config.yaml
num_hidden_layers: 11
hidden_size: 256
num_attention_heads: 2
num_key_value_heads: 1
head_dim: 128
intermediate_size: 1536
vocab_size: 2048
hidden_act: "squared_relu"
norm: "rmsnorm"
norm_place: "pre"
norm_eps: 1e-06
positions: "rope"
rope_theta: 10000.0
rope_fraction: 1.0
qk_norm: true
attn_scale: 0.0884
bias: "none"
tie_word_embeddings: false
parallel_block: false
init: "trunc"
init_std_qkv: 0.0314
init_std_o: 0.0314
init_std_up: 0.0314
init_std_down: 0.0128
optimizer: "muon"
learning_rate: 0.0148
lr_mult_qkv: 0.5
lr_mult_o: 2.0
beta1: 0.93
lr_head: 0.00579
warmup_steps: 31
schedule: "wsd"
decay_fraction: 0.405
decay_shape: "linear"
final_lr_fraction: 0.0
batch_tokens: 65536
max_seq_len: 256
doc_mask: true
train_tokens: 487400000
max_steps: 7438
dataset: "wikipedia_en"
MLP neurons of a small language model. Each row is named by its layer, matrix (up: input weights; down: output weights) and neuron, and shows model dimensions 16-111. Each number is 128 + 32 x the weight over its row's rms, rounded and kept within 0 to 255. Numbers have three digits each.
After each neuron's rows, "fires in" lists the words (lower case) most often at its 100 highest values on Wikipedia text that the model never trained on.

L4.up971:096126165094122147105109120150122071099103119148156125095115142166073200159147131054132132113116121135198177132138131186124073102166106186098135112162080156144129122110111098103141170116143179094076129153091171114146121136128177110067084173132155099096131173137148104098162139096197083106
L4.down971:123124119161145124118125181106084091118069130128025146128170188121165153126121118172158153200119111143106115156116138084123115094095140113092118059108127082161184103164137125096115118148083147056174119159156109169165162155168133118181143108098193125109125144169160162111154102070129086137
fires in: "a", "two", "of", "standard", "single", "an"

L7.up874:149142145143077204074067155127105109113091135132149149116052160195118132155096077091120103083091109141087094156135133091095136143138163085104109157099106168137085071123125188108136141067131105104170098124131182129075127106121198124072126086134115141101181168202178102069169121139109119080
L7.down874:133117080140149114134142122163115100106116169129187155098123140165149144139121180121152119100102099103149090149165136132112065143148130117122166136210089127149145128118106116176130140078167172160121133152124097141127148141146109097136144101104132128127135132137087159073150197191137169131
fires in: "of", "the", "all", "remaining", "two", "notable"

L7.up1403:152095232132087081131117084116067151093106151101124107124130148137123150154217096087161092154135119175187087113135088169133130171126125100175129104108132213157029100150077151146141115110116135112103172116149147139144141106051108107137123148124153150173159176122123170153184098162173187071
L7.down1403:140079179136151142138088057073102109093071152140179150141110134147130148162086139120120157117151080120128128153137087122134104103104092164132164146076145164089048126108112142125143152154116140151168080093148126107163180100140133164096175086130070150125161155039137103117125061101145146074
fires in: "a", "an", "his"

L5.up1298:129154107113115124131066086156081111117130109093172090058089118157103146203138145114126141112152136178123138130206084148146170069097109116121141174074216136134149106128136142131110113118152116117150118121170129199117038182127207143112109125133113122084115158180115119132157153159092073152
L5.down1298:167124040091160099081114142190143170130146142137145152073177106128113093161153142112143115113099168080118144148110106124141105149105100151104117096155138118143117085132119113070148151156090153144153108162129086164105066121107175124161114105149110071137154117094143106157122134038092132155
fires in: "of", "all", "allowed", "allaire", "in"

L4.up1131:130147122141139154100132184150097119092126123090108102187205152079111150145157129195134114105066148172151089110067094126125164127185148100124068123166133209171125148091108125096121125145104093087182114118124163170129067155097119144140164107167137148143148104107100139159143131135116145142
L4.down1131:119094149151168112143115208173150149126176106099129108171094097072105123144125146112065129111145135185155096135154177154103102161159154223140119128178120084191094139143136125197144118152064149131132140089102157144130142162150109137071109102168098114111098108110121179128154117120146152141
fires in: "to", "and"

L4.up802:143097116110117133150150101132209091098096167077167132122141164142132177135175088060216142160103098147145158108084104207164134119128120074195156181158080127111105070114123141132102100100120122095160145194116077222132143145111094135132164179171088108137139128134134153143175142137124112120
L4.down802:077107127091162098119159148102115135128135097145162140114134152074183101133145151141114150119079120074127153191164085132150121190126094077132106191096171102108107095128117090109110113100129113152188189179195155055120078158136159105123124125141159156152133128098176128143104147155090105093
fires in: "his", "its", "their", "our", "himself", "no"

L5.up302:162134137201162199101158238119153105132162125112133134070140138137122153112114123158094147129124119111110097103144136156129161106152087084118070141095050138139164118127128132169111141124214109145125125174089205134091092061106088136093125139107138084145125199092105138078125141171127102123
L5.down302:132100102141102121155037099124124127157122143092053151106148121071136158121125122182121102175121138122111111103125131110123126155126195104163119099158131164104167106197124070145099120127068127091069064111112084160121085130075178181113139159134145169094130149145101159148145160080132168176
fires in: "of", "london", "united", "awards", "chicago", "notable"

L7.up1488:121086095114145142094103129117094149153161128120111090118137144129150145155149186159075100088110119167127132097134062200103117111128129122141144117144133180103049168139154086063080090211123146072134127109185158090131090164070160109121105135110118132137074156133154213135145186153146154118
L7.down1488:125058116095149166087099081074124117137164073157154057144115125109122194201160120117121148172117103089101092171132099123140100144126167160132127141136119131145151148111124084090147128160131131160134125107169107141177160138139110146125159125108104134123077075112151090098151127143134126046
fires in: "a", "azerbaijani", "aus", "few"

L7.up763:144136083170144138126097155138115109133139182167101137096147168144120118163088124135172138076082108147128123182098132157094155098166087141150151106149130187153146144150144125140102143081140168109159129123103144185124107148131083174097136124097103095077140167203125167105129157154140200133
L7.down763:140174123114142112177123163113079122186119061091129147172138131131118151217132140104143121136137108155109124167139130082118109092150209164167093118167114074127117135180105170099111112093125131183133123120137151141104039128080131101193119168118122107118183131108119131059173114105098080099
fires in: "to", "would", "ahead"

L4.up308:113131143156125134151158140113131086129131106114099167074136152150115192118135166109105196143095147152115084163137102138117109150117122106135077186160111067165141088089164138131054061167149047108086115158058155179145129176149148079128151184127103148160192067081152165104178119182095116122
L4.down308:156112123124088140151073081118143003136180092161156170104105148123127129112107146111185178133067107071105096098122126135154077172100152165159149171190148117081141087124121131077139091118080110121080165161135085141069114157123128126088116155097060122147162090130138116075139120121099103050
fires in: "of", "non", "among", "strong", "978", "lyon"

L3.up32:062137141157152128056136150141089078090111105102140112160093154182128112168132124121154149200162122143158202156096144131123136084128143069057178117170160159163142145087121164147153128127092120166142136090124114108125142123169107118149152129140102075091139172132172104119119115098125131113
L3.down32:141082134077133114116123177135111131094199106184124140082110214177151176107144169106127096080044100072103114132160142173094126117072144144059129154151118104151109116061141135167173077132098098126111165126097040115131140134073163165155111148183112147200090119093112179119163174122156122144
fires in: "and", "families"

L5.up714:138128162057064073136172167144081119150081149134115092081125119067098152138139138079186150077149146130195144106076134108124156143161096066137131091134152057122071133081104104108104138103116101097157122094100104114113119185207125164129122175152116109146095121100134151111143103142206096095
L5.down714:136107193104127124142124099092124117138116109117140113145208168165103113055137127155115145089113133114144117101104191091169126134108200166216053125132134091124107132133161098160110100181090095107095072124165098118143184137122168141148183134112140132129133135119178129147128099069078153152
fires in: "a", "her", "his"